config = dict(
    num_attention_heads=7,
    num_key_value_heads=1,
    attn_scale=0.109,
    extras=['capped logits'],
    init='normal',
    init_std_qkv=0.0401,
    init_std_o=0.00818,
    init_std_down=0.00503,
    weight_decay=0.38,
    schedule='cos',
    final_lr_fraction=0.1,
    max_seq_len=1024,
    train_tokens=853300000,
    max_steps=6511,
    dataset='wikipedia_en',
)
MLP neurons of a small language model. Each row is named by its layer, matrix (gate and up: input weights; down: output weights) and neuron, and shows model dimensions 832-895. Each number is 200 + 40 x the weight over its row's rms, rounded and kept within 0 to 999. A neuron's up and down rows have the sign that makes its largest values positive.
Before each neuron's rows, "raises" lists the tokens whose logits its output raises most directly, leaving later layers aside.

raises: "ific", "anth", "ao", "er", "cia"
L3.gate1022,201,244,200,235,174,251,164,239,216,123,142,139,245,175,270,243,246,164,223,246,226,285,254,183,193,140,140,246,164,282,223,175,182,110,195,136,125,184,283,115,204,217,230,223,187,153,149,255,209,180,162,251,194,204,185,126,184,222,156,233,273,229,184,289
L3.up1022,203,259,224,191,253,249,244,192,154,204,205,187,258,239,143,191,230,206,198,262,232,195,248,167,202,137,166,217,185,178,235,167,243,261,229,221,181,240,244,190,169,213,154,206,215,130,132,193,191,196,178,220,237,266,215,184,181,141,241,275,177,195,235,224
L3.down1022,265,209,185,212,245,192,227,197,227,235,145,216,267,238,218,195,255,211,194,195,235,131,168,172,183,186,150,156,229,199,175,205,234,186,144,156,269,229,236,154,230,103,190,192,233,134,188,213,250,196,259,267,176,264,158,186,202,188,241,212,192,242,226,147

raises: "'", "’", "nd", "′", "ee"
L8.gate1137,265,196,148,242,171,217,182,167,208,185,171,287,270,178,207,141,149,176,210,209,209,220,153,199,224,159,137,167,273,172,232,170,260,294,117,117,134,189,150,205,149,172,213,169,217,217,274,141,168,137,204,148,205,183,238,179,251,205,232,134,153,194,161,204
L8.up1137,238,221,164,191,246,186,160,127,215,176,181,239,215,169,216,178,223,228,188,176,222,242,171,243,233,147,172,197,161,211,256,207,164,223,147,119,188,191,184,202,207,207,229,175,222,139,176,178,156,242,217,117,175,189,180,203,206,260,205,244,160,216,247,262
L8.down1137,170,173,148,199,173,245,248,249,235,159,221,184,198,140,191,231,219,172,222,134,126,169,182,206,177,223,166,186,285,187,193,186,162,168,275,185,178,221,269,182,280,147,185,199,238,181,271,223,190,231,121,215,211,228,217,165,207,201,212,152,238,229,171,210

raises: " which", " where", " who", " when", " wh"
L8.gate614,171,108,207,171,208,253,232,260,229,193,194,220,195,161,223,181,75,234,194,201,224,166,276,189,190,152,224,226,190,197,144,201,182,201,134,188,203,250,151,197,237,222,185,144,130,212,168,194,253,206,218,194,137,186,194,183,201,200,208,147,169,176,248,212
L8.up614,247,187,146,188,138,237,253,216,220,188,199,189,134,214,247,232,162,220,202,206,205,170,190,162,212,148,235,167,248,267,195,202,190,198,134,95,224,202,161,189,202,212,203,161,189,188,203,236,209,231,175,263,194,149,208,141,189,199,207,237,234,271,224,168
L8.down614,306,218,136,218,155,226,209,167,234,187,168,241,179,267,202,233,160,226,185,144,164,195,182,173,205,217,182,173,205,225,186,238,136,180,178,181,234,192,170,197,270,152,229,231,222,261,202,105,196,327,244,215,113,187,205,187,170,181,205,167,192,216,150,202

raises: " that", " there", " they", "inal", "ime"
L8.gate281,182,200,180,230,213,171,174,229,151,203,221,199,190,230,240,210,224,152,184,254,213,149,213,204,190,169,214,147,167,208,199,247,154,157,266,194,157,267,261,221,215,167,181,70,258,215,139,190,246,132,219,241,209,196,143,169,143,182,235,201,213,155,192,145
L8.up281,189,244,225,269,137,235,184,235,190,243,106,195,258,222,199,159,320,196,196,140,227,178,211,188,239,238,227,176,213,169,177,212,154,203,191,161,134,212,139,185,220,237,258,161,223,146,168,178,173,229,175,180,128,198,224,172,254,109,203,182,147,116,201,123
L8.down281,146,180,142,208,179,195,127,172,196,237,171,203,236,186,221,212,208,168,204,162,128,142,223,220,198,241,242,204,150,221,176,218,157,139,221,148,184,216,230,226,151,121,149,149,255,117,147,148,226,180,274,179,188,264,218,231,230,117,259,149,139,163,238,164

raises: "cent", "hes", "ym", "om", "ome"
L8.gate985,252,202,177,206,211,197,180,125,133,219,170,107,133,202,247,231,196,207,217,205,143,221,188,238,214,152,268,171,215,219,202,243,250,211,225,152,178,247,295,199,207,123,219,202,206,158,146,184,128,228,264,233,178,229,175,260,174,196,281,248,232,242,265,213
L8.up985,203,262,162,215,197,220,161,152,229,177,154,182,147,240,203,232,220,226,231,200,173,111,210,256,95,217,234,146,253,222,216,180,139,109,243,171,232,272,184,252,266,177,152,200,186,208,270,208,188,208,166,204,150,227,105,248,183,257,167,204,168,247,218,273
L8.down985,196,221,216,255,228,198,207,175,204,179,179,138,165,188,269,205,270,197,258,158,275,179,201,218,133,253,238,194,189,187,238,170,200,170,171,168,218,217,233,242,244,204,163,165,126,150,254,199,187,240,167,236,209,173,194,218,240,243,182,203,163,220,201,205

raises: " himself", " whom", " who", " married", " friends"
L8.gate2311,177,141,219,199,203,163,129,181,135,183,168,166,206,187,243,224,168,237,212,178,233,213,216,190,249,205,171,216,177,138,248,235,239,191,227,144,234,204,151,193,141,195,197,162,185,243,202,187,215,229,189,191,172,150,216,154,204,159,223,167,228,149,208,229
L8.up2311,171,251,240,252,218,130,175,168,217,256,219,177,227,254,183,205,258,215,299,192,229,195,104,146,171,185,187,186,214,212,194,175,168,225,263,100,159,251,215,192,180,168,188,77,130,161,169,273,213,225,187,249,173,167,252,171,156,179,191,146,270,198,153,258
L8.down2311,234,257,167,116,273,273,222,183,241,166,200,210,154,184,184,184,146,162,123,146,138,262,223,138,116,155,226,201,233,238,111,178,197,165,206,226,212,211,247,215,170,233,168,246,278,260,240,222,204,186,241,189,219,226,196,208,248,215,199,238,152,213,201,217

raises: " it", " him", " them", " they", " that"
L8.gate2010,173,159,205,282,201,223,281,186,216,193,215,215,193,190,194,191,213,208,145,241,194,133,244,204,192,165,260,189,233,165,194,303,159,202,251,143,119,177,224,208,224,187,207,132,220,210,143,233,231,160,250,132,241,204,217,239,179,160,226,171,222,211,180,181
L8.up2010,186,184,177,264,165,276,227,197,242,217,136,252,215,186,229,217,272,194,184,278,144,189,207,195,271,164,266,216,183,224,201,191,245,152,199,202,196,217,112,167,237,227,179,143,177,183,112,152,275,152,217,201,162,238,261,215,211,183,166,196,145,164,174,147
L8.down2010,212,114,148,238,169,181,241,177,279,161,173,225,255,192,238,232,206,203,242,217,145,135,175,189,250,174,215,207,239,177,166,261,132,183,222,207,193,197,195,188,216,231,208,204,180,174,196,182,248,191,214,163,244,191,243,234,198,113,283,205,198,212,204,245

raises: "ry", "ivers", "end", "ries", "iful"
L8.gate1570,179,263,238,190,171,223,252,276,138,114,204,167,178,147,204,155,212,147,228,258,183,229,252,251,243,184,175,231,147,167,164,227,166,192,224,242,183,189,268,155,235,187,164,161,228,223,77,191,201,199,187,185,250,165,236,190,257,191,154,204,199,211,156,216
L8.up1570,173,244,221,176,287,199,226,140,165,174,223,245,211,218,232,202,204,211,295,225,161,227,160,239,276,160,227,190,133,131,207,219,174,197,165,186,247,192,164,147,172,186,242,134,197,180,215,241,182,202,142,180,182,180,151,266,158,127,148,195,154,151,132,208
L8.down1570,186,239,234,237,196,224,171,160,228,153,215,255,235,167,199,196,189,232,172,195,174,148,238,234,208,290,289,187,251,198,156,226,195,206,190,200,193,193,224,206,249,208,142,140,214,181,216,152,267,253,215,132,182,165,170,240,173,123,224,149,144,185,248,223

raises: "res", "re", "rect", "hed", "te"
L8.gate796,263,221,206,223,243,242,233,223,224,215,205,170,247,205,175,153,146,288,176,264,233,257,166,197,204,228,196,206,198,249,190,166,153,226,256,252,199,194,268,224,176,177,162,136,208,217,125,180,141,216,271,196,168,185,157,190,167,221,182,200,168,223,135,243
L8.up796,191,181,156,241,220,199,222,196,216,197,200,127,205,180,152,226,149,254,221,235,239,149,195,202,241,116,228,168,120,179,187,263,159,189,209,214,170,104,249,174,199,164,180,183,207,249,79,202,123,215,260,176,152,239,222,263,184,179,254,211,233,210,204,263
L8.down796,190,173,167,193,198,185,204,161,220,193,294,169,194,167,266,140,126,166,125,241,220,245,176,187,125,217,214,215,142,183,169,194,129,144,245,209,276,199,162,283,200,159,173,214,231,317,215,206,167,134,173,205,181,171,250,217,182,243,261,193,140,233,182,216

raises: "s", "ry", "lines", "ries", "ists"
L8.gate713,257,243,221,230,198,171,196,150,148,183,175,268,149,203,186,192,239,213,277,212,162,133,213,210,236,285,268,181,179,239,196,194,231,205,270,162,314,268,151,191,193,199,204,148,235,260,141,258,165,248,248,153,240,198,191,176,243,121,169,255,244,238,167,248
L8.up713,278,192,191,194,250,302,249,236,111,192,267,182,206,177,222,266,163,239,207,192,178,261,149,224,144,247,191,286,267,130,146,156,210,223,198,187,198,165,134,232,170,259,146,258,199,218,231,306,213,226,168,217,243,178,242,172,196,233,211,193,136,217,201,223
L8.down713,185,286,214,178,245,181,123,289,187,181,237,175,149,231,197,181,217,183,169,195,176,175,194,140,216,221,246,141,168,201,206,213,253,138,268,160,215,177,215,234,218,153,271,193,198,228,159,198,233,171,279,134,238,154,181,181,213,164,193,113,216,165,178,278

raises: " which", " whom", " who", " what", " the"
L8.gate119,185,191,197,116,206,224,142,211,199,204,165,202,198,166,253,155,178,256,190,166,238,217,256,140,239,229,225,155,226,255,215,150,200,189,198,252,118,202,194,177,218,232,162,173,226,179,172,226,255,280,247,236,111,181,195,148,206,220,215,184,210,165,133,198
L8.up119,250,193,219,195,125,260,231,211,208,175,184,164,261,246,264,209,168,228,175,130,267,158,209,157,192,179,224,170,188,197,186,157,111,261,178,237,164,231,165,159,158,219,123,107,160,178,236,236,245,255,213,139,198,224,171,168,207,241,190,195,125,189,265,192
L8.down119,278,205,159,262,212,184,156,174,215,110,195,169,214,284,205,221,208,158,149,175,198,193,151,139,112,159,187,153,200,204,251,200,249,166,214,227,140,231,171,222,230,279,176,113,231,215,191,214,232,247,223,215,147,171,141,197,164,126,134,177,224,212,188,233

raises: " them", "ounded", " him", " her", " it"
L8.gate469,227,197,219,211,150,228,233,233,188,228,158,205,228,218,194,182,169,158,225,203,210,215,262,164,241,122,196,180,216,215,225,238,229,216,173,159,161,166,185,217,111,178,165,184,162,131,161,253,244,138,171,212,188,204,249,202,200,175,172,192,158,178,278,126
L8.up469,271,246,234,153,191,205,225,146,240,162,229,238,206,176,122,227,229,189,233,251,216,231,208,286,274,188,251,221,145,226,199,194,125,254,240,216,165,270,174,229,127,193,173,127,181,140,223,262,195,178,244,226,179,139,133,198,230,208,166,145,215,236,106,213
L8.down469,197,174,297,233,127,133,190,234,193,219,127,184,180,276,174,163,195,206,171,194,226,188,215,176,231,172,163,205,99,180,190,178,219,202,184,163,221,135,225,237,199,209,177,160,145,115,219,205,206,114,161,217,178,203,231,248,230,171,299,201,125,125,229,170

raises: "ne", "ind", "ais", "ins", "ry"
L8.gate2306,179,94,154,131,295,246,244,278,206,170,189,184,225,107,209,160,215,194,169,211,166,247,194,237,252,211,155,240,180,220,167,180,222,262,186,193,75,199,198,156,233,180,187,171,114,250,147,181,149,154,162,217,247,211,193,257,269,271,274,174,172,232,195,193
L8.up2306,207,223,283,197,235,179,169,235,176,181,149,203,256,182,230,281,196,247,207,161,244,172,252,209,234,217,106,150,175,179,195,229,200,210,230,190,191,212,265,258,241,217,145,197,154,163,197,194,196,128,180,206,163,228,277,175,182,208,235,161,188,308,224,147
L8.down2306,199,229,236,186,197,181,111,232,165,88,234,169,153,184,202,149,314,161,180,106,232,184,180,170,135,249,215,217,242,182,253,243,208,161,135,149,247,253,200,227,197,267,228,227,167,166,168,160,192,188,213,138,211,189,168,201,186,127,203,167,171,268,139,194

raises: " a", " it", " the", " them", " their"
L8.gate93,193,155,286,140,189,251,287,172,209,177,236,243,253,251,228,177,125,259,244,182,226,168,206,230,285,189,264,132,233,162,134,255,164,227,174,230,206,95,155,212,205,220,230,104,159,242,115,185,200,161,222,235,193,227,203,224,319,141,250,195,224,128,209,206
L8.up93,176,310,190,210,138,227,245,173,215,251,200,214,180,202,165,283,278,224,250,200,246,226,196,240,181,219,207,230,133,207,233,182,218,174,212,227,180,180,185,237,206,208,121,258,181,222,236,282,253,166,233,278,222,284,269,203,226,170,163,177,244,287,181,233
L8.down93,306,112,179,210,228,138,151,205,216,178,197,158,155,208,239,207,141,259,208,187,168,175,156,234,201,142,225,152,214,209,95,265,269,196,177,177,220,193,168,232,196,160,230,194,210,195,160,121,251,204,146,227,223,174,134,218,224,164,196,312,186,229,207,145

raises: "ipe", "ug", "ge", "hest", "str"
L3.gate2059,202,216,166,156,156,178,207,241,200,189,207,161,173,231,189,186,128,203,250,159,168,231,212,102,211,179,217,200,279,221,299,246,203,176,183,129,166,202,199,118,168,227,184,220,165,256,140,258,227,209,208,197,157,253,188,207,193,154,201,168,196,208,247,297
L3.up2059,186,159,182,234,170,192,230,212,224,298,179,220,110,264,199,207,174,166,201,214,151,144,121,229,194,206,186,215,146,178,195,194,168,206,273,158,186,233,195,235,174,211,205,237,245,165,232,141,287,204,176,177,194,142,234,195,240,221,234,150,192,181,222,209
L3.down2059,166,221,232,209,188,175,209,173,204,279,233,227,164,266,189,202,284,207,198,153,188,194,246,216,258,155,180,163,167,214,223,254,191,141,220,163,277,213,140,253,205,187,146,227,187,133,188,164,193,237,218,170,178,123,223,207,210,200,220,148,214,189,216,149